Part of a small language model's weights: tied embeddings.
MLP neurons of a small language model. Each row is named by its layer, matrix (up: input weights) and neuron, and shows model dimensions 0-95. Each number is 50 + 15 x the weight over its row's rms, rounded and kept within 0 to 99.
A block is one neuron, or neurons of one layer that tend to fire together. Before each block is what it responds to, as a language model described it from the Wikipedia text at the highest values.

Main verbs right after a sentence subject (was, received, joined, reached), plus opening pieces of longer words (ex-, con-, pro-) and "mass" in Molar mass.
L2.up269:53 49 35 31 60 36 71 31 15 27 71 36 56 42 24 56 64 43 26 66 23 28 46 54 46 69 46 37 14 70 68 63 45 49 40 55 46 73 45 44 71 44 37 44 45 56 69 33 81 41 17 55 49 49 69 42 43 41 51 62 62 43 30 53 65 64 40 43 33 30 54 65 37 40 52 67 77 09 57 22 33 49 71 45 56 53 54 69 69 17 79 65 67 52 38 57

Opening pieces of words split into several tokens, often after an article or preposition, e.g. du(mping), fa(çade), im(migrated), ent(hralled).
L5.up129:23 69 34 56 50 75 82 50 65 30 63 52 36 59 46 24 37 63 61 39 56 30 27 62 49 48 43 63 51 48 49 35 36 34 51 37 60 54 46 45 54 34 63 75 49 63 42 82 44 26 45 50 49 42 56 34 70 41 63 47 56 45 55 30 44 43 30 66 22 63 59 54 67 50 49 42 37 44 53 41 56 73 45 62 14 31 52 59 39 52 57 61 43 39 73 65
L5.up546:74 52 56 57 55 20 68 34 67 33 37 46 41 50 43 36 73 50 15 37 75 38 54 67 49 65 83 50 63 66 61 46 27 53 57 64 69 42 45 36 41 26 49 84 60 62 76 61 41 50 58 44 50 69 84 43 56 52 40 72 48 37 56 72 45 60 73 55 42 41 63 66 66 42 47 58 36 31 42 38 49 34 58 74 27 31 38 47 46 62 66 80 48 47 56 38
L5.up603:41 42 47 70 82 75 48 42 59 51 32 45 51 63 29 30 61 42 52 46 52 40 39 54 29 38 50 56 55 35 57 33 44 33 44 50 64 36 38 62 67 39 69 77 41 55 54 54 59 25 41 32 63 35 89 15 75 40 49 48 33 38 51 77 74 59 57 62 59 28 59 37 65 52 43 55 18 35 50 27 56 36 72 61 64 38 44 58 58 22 50 66 75 09 65 63
L5.up870:40 43 50 45 72 50 45 53 56 60 24 32 48 64 33 67 68 74 59 31 52 41 27 57 54 49 60 43 65 61 50 38 25 49 43 14 46 36 52 50 57 56 51 39 52 54 42 46 65 48 63 61 27 49 42 51 62 37 53 66 46 56 49 49 90 29 48 49 15 68 53 66 56 38 59 54 31 51 41 41 57 53 64 37 54 56 44 47 47 28 31 59 39 27 64 46

First digit after a decimal point in numbers, mostly in tables of times, percentages, coordinates and temperatures, e.g. 93.3, 4:03.33, 90.7 FM; rarely word-final s.
L5.up141:50 31 64 66 28 39 39 26 22 61 37 57 55 48 58 43 38 47 55 62 60 48 34 54 56 58 99 62 95 46 44 52 32 76 21 45 37 66 43 55 45 53 81 46 61 78 66 40 43 58 37 29 62 47 56 41 41 48 70 42 53 32 69 37 34 51 48 64 21 62 60 76 59 32 65 25 48 57 33 64 45 60 17 74 54 42 28 20 70 48 64 70 77 69 49 36
L5.up198:49 50 62 73 43 57 57 28 48 53 59 23 53 55 38 64 31 37 56 64 34 43 46 43 55 36 61 38 84 27 30 45 32 27 34 37 12 68 37 78 38 45 49 55 52 63 43 63 28 50 34 52 43 40 53 33 39 52 82 37 53 37 61 40 44 39 30 50 32 79 50 59 57 41 62 27 43 42 66 75 40 69 38 37 55 44 41 44 65 66 36 37 33 68 33 45
L5.up516:32 47 68 64 47 64 53 28 53 63 29 32 65 66 65 32 38 46 46 59 57 52 33 78 46 25 53 40 59 41 45 43 24 43 36 32 45 83 49 61 51 37 50 47 43 73 37 57 30 57 36 63 68 36 57 26 30 50 51 46 72 43 66 44 58 48 26 50 03 74 52 65 63 19 71 41 30 41 48 61 13 62 27 70 66 42 43 57 47 33 42 37 62 94 41 45
L5.up521:35 78 75 57 32 44 43 55 41 49 34 33 58 44 69 50 47 38 44 51 74 35 38 48 66 22 68 61 36 37 34 50 60 42 16 60 47 82 44 51 41 70 57 59 52 67 46 67 13 51 60 51 75 60 47 44 41 60 57 38 69 27 41 57 26 71 65 36 41 69 57 67 53 40 77 48 51 54 21 63 25 50 03 59 61 74 27 52 43 62 53 51 33 55 49 37

Mid-word pieces of native-script names in parentheses (Hebrew, Greek, Cyrillic, accented letters), plus word-start comp (comprising, competing) and date-range dashes.
L4.up261:46 68 50 52 71 55 22 44 35 84 55 74 53 52 60 38 63 50 56 52 12 59 39 61 40 16 33 73 55 47 60 32 66 42 45 45 52 56 65 49 41 34 73 53 56 44 40 36 54 36 56 38 56 32 56 26 40 66 59 27 39 53 44 26 63 59 21 53 44 51 71 63 51 48 77 46 37 51 38 56 40 54 35 65 61 41 63 31 37 48 56 42 65 64 40 33
L4.up553:38 35 21 74 65 53 44 39 42 55 64 50 56 40 73 20 50 58 78 51 54 47 68 64 63 40 73 46 48 64 49 21 67 43 23 55 19 35 42 59 70 42 57 64 53 38 27 23 40 38 64 54 51 50 53 24 59 33 78 65 50 71 45 39 43 55 64 36 42 27 69 56 45 76 59 47 28 52 48 18 59 23 68 61 28 28 56 54 68 61 55 48 59 45 63 34
L4.up938:73 35 29 39 66 55 43 58 27 58 56 47 72 67 44 37 67 31 40 67 47 73 53 50 45 46 49 74 68 39 44 36 63 44 28 39 87 57 33 49 43 47 67 33 54 63 59 54 62 40 37 51 86 49 27 36 37 57 61 54 52 51 72 30 38 57 52 62 49 31 63 26 26 35 81 56 53 53 46 50 44 40 68 47 63 24 68 43 33 44 39 58 70 39 89 53
L4.up992:41 49 49 49 68 44 56 92 31 46 49 36 76 47 48 40 52 41 54 58 45 83 54 59 29 64 53 58 52 62 65 21 46 68 14 70 49 79 50 41 59 30 52 40 59 48 77 40 51 36 37 34 74 52 45 17 69 47 49 42 44 51 70 35 60 62 45 53 44 50 68 29 34 39 70 47 50 42 48 47 51 40 52 50 58 10 58 46 43 60 51 27 88 63 48 78

Single digits inside multi-digit numbers, mostly the first digit after a comma or decimal point, as in 1,556,424 and 9.350; strongest on vote totals and coordinates in tables.
L4.up252:65 38 76 49 29 39 55 34 54 67 40 38 45 54 63 45 38 41 32 43 69 50 43 57 52 34 44 38 47 38 30 40 31 42 28 62 47 83 42 45 46 36 39 56 58 50 75 62 39 40 37 44 97 56 60 59 39 54 51 51 68 58 18 73 46 54 41 55 09 46 69 70 77 35 32 58 45 60 39 53 38 57 37 63 58 46 51 53 53 30 27 61 46 79 47 50
L4.up368:45 58 49 67 36 45 62 62 46 67 52 34 50 51 87 16 34 56 51 51 53 50 26 61 63 49 46 42 61 48 33 70 23 66 34 44 54 85 62 72 42 56 65 67 61 60 62 27 50 55 44 74 68 31 49 28 29 50 20 34 73 44 87 56 46 58 69 98 18 31 61 75 38 32 45 50 54 52 33 66 27 46 52 67 51 53 57 74 25 60 40 51 32 63 36 50
L4.up858:42 41 52 49 64 42 37 46 37 66 43 36 53 48 52 38 69 54 39 76 48 50 48 34 43 42 65 63 49 43 41 46 18 38 13 44 45 89 44 42 41 70 36 83 56 47 59 27 75 57 51 57 61 31 65 15 34 39 44 24 70 21 55 55 44 47 56 49 49 21 59 45 51 42 27 46 39 56 36 44 39 41 77 42 46 32 52 53 39 64 30 14 40 57 69 45
L4.up979:23 22 69 45 54 55 48 62 16 67 47 47 50 51 26 48 50 51 31 62 26 37 27 56 47 21 32 54 43 48 35 56 34 67 38 50 40 74 67 40 52 39 56 52 51 35 65 61 71 67 37 63 60 22 70 63 40 34 67 49 62 47 40 55 46 49 29 48 39 32 59 72 58 46 83 31 14 56 47 80 54 71 26 88 51 57 56 60 17 59 38 08 20 64 40 19

Word-internal fragments inside words broken into many tokens, strongest in Japanese or Cyrillic parenthetical glosses (Локв-е, カンケ-イ), also in English and foreign names (Evan-ge-line, Francor-ch-amps).
L5.up169:52 40 44 18 57 31 30 49 36 75 43 39 82 69 43 48 63 60 36 88 60 55 56 47 60 32 39 61 67 61 55 22 66 37 20 60 75 52 57 31 32 39 38 40 35 59 70 53 35 63 63 34 65 54 43 49 64 68 30 11 46 56 48 35 54 73 50 50 34 61 66 50 44 38 73 42 38 62 50 65 45 49 59 29 40 34 51 44 54 76 23 19 57 64 44 21
L5.up518:41 43 51 75 63 33 42 57 45 35 69 20 50 79 56 53 43 59 27 43 34 40 24 47 42 18 18 40 41 65 62 42 62 43 49 32 43 57 53 61 43 61 52 51 40 71 39 44 37 52 57 46 37 39 66 57 60 88 29 46 75 52 38 49 41 72 33 45 25 61 60 43 54 63 66 47 43 74 58 50 55 27 35 56 54 51 54 41 78 49 62 68 46 77 54 29
L5.up679:42 36 45 57 75 55 31 72 55 52 52 69 77 60 22 34 43 70 33 81 09 57 30 45 45 62 47 72 45 71 54 39 52 32 32 60 47 44 64 39 38 47 47 43 59 62 63 31 39 52 60 26 52 40 43 61 69 66 55 46 41 52 40 45 52 58 25 46 25 45 66 34 44 68 81 22 68 58 53 55 52 55 46 38 63 45 55 49 59 50 32 40 46 72 48 44
L5.up813:58 46 41 46 61 55 32 39 46 46 54 42 62 49 20 45 24 61 46 55 53 64 38 56 51 48 67 47 37 21 61 49 69 34 29 62 67 79 39 58 64 50 36 66 40 74 63 62 42 64 73 60 70 59 22 35 55 88 28 47 76 50 49 55 40 47 42 44 45 68 69 68 46 59 37 32 73 37 37 71 69 08 47 65 55 37 52 45 63 71 45 24 58 57 54 53

Adjectives, determiners and verbs that come just before the noun they modify or take, e.g. limited, extensive, strong, new, few, received.
L4.up27:45 65 27 53 53 36 33 58 46 41 42 43 40 65 63 10 55 47 44 50 43 39 48 82 46 35 50 59 77 37 60 55 18 66 31 67 49 37 26 39 40 54 71 61 65 53 51 45 66 36 68 49 78 51 50 45 63 45 57 26 35 44 30 68 47 46 44 31 46 52 65 56 69 56 60 46 49 61 66 53 45 39 63 50 48 50 52 29 44 66 65 27 61 27 63 52
L4.up457:30 73 53 74 84 81 51 43 63 46 40 71 52 60 50 40 57 69 38 43 53 30 30 62 57 43 50 35 43 34 69 55 39 47 53 48 49 41 75 37 74 55 61 53 42 76 69 44 38 12 40 68 76 65 57 53 80 76 79 35 34 42 33 52 66 63 42 43 38 49 50 60 68 41 68 26 49 29 41 37 42 27 56 51 25 38 59 54 50 43 60 51 43 60 44 46
L4.up696:57 69 24 58 69 77 74 57 48 68 50 52 54 58 57 38 60 33 31 69 35 32 68 85 43 61 74 49 52 37 48 57 19 44 33 52 56 50 47 52 50 65 51 50 54 43 77 47 41 32 35 62 79 38 22 47 45 42 74 45 35 52 54 40 55 92 59 46 33 43 47 65 25 60 77 19 69 41 45 40 52 22 67 51 43 38 51 42 48 49 37 27 65 60 44 55
L4.up955:50 29 59 57 55 58 50 32 54 36 53 52 54 53 54 55 72 52 42 64 43 59 41 71 60 56 73 54 43 54 41 60 57 70 32 38 29 51 46 43 62 48 58 39 60 36 31 52 47 52 29 71 49 19 29 67 46 70 57 73 29 42 54 29 77 88 27 28 46 50 58 50 50 42 65 28 28 33 69 62 36 46 53 28 71 49 52 53 58 46 62 29 53 21 30 42

Non-final pieces of words split into several tokens, such as ug in Rouge or DrugBank, prop in propulsion, sub in subdivisions, and partial byte tokens of CJK or accented characters.
L2.up17:46 55 35 50 54 40 54 38 65 31 42 68 43 40 66 34 51 47 38 51 47 61 60 42 46 66 36 31 23 73 67 39 37 38 31 72 43 39 43 37 60 49 60 55 57 58 50 56 66 27 63 36 84 56 31 13 44 37 72 65 56 70 67 23 54 57 54 62 39 36 91 48 52 56 38 75 72 34 24 42 75 45 39 52 27 40 73 57 46 16 57 79 73 98 46 53

Degree signs and final digits closing long decimal numbers in coordinates, tables and infobox fields, such as 120.495556° before W, plus trailing pipes and line breaks.
L2.up437:43 57 40 63 59 51 10 25 38 60 52 60 64 50 55 50 56 55 60 53 51 55 47 72 39 45 38 60 71 57 47 45 27 50 44 39 73 44 46 52 60 57 65 46 76 73 61 58 39 89 60 55 43 73 71 07 49 42 31 51 68 50 58 29 47 43 46 39 15 44 59 27 43 39 46 40 69 36 46 60 44 41 35 73 48 57 58 50 77 33 40 30 56 54 45 32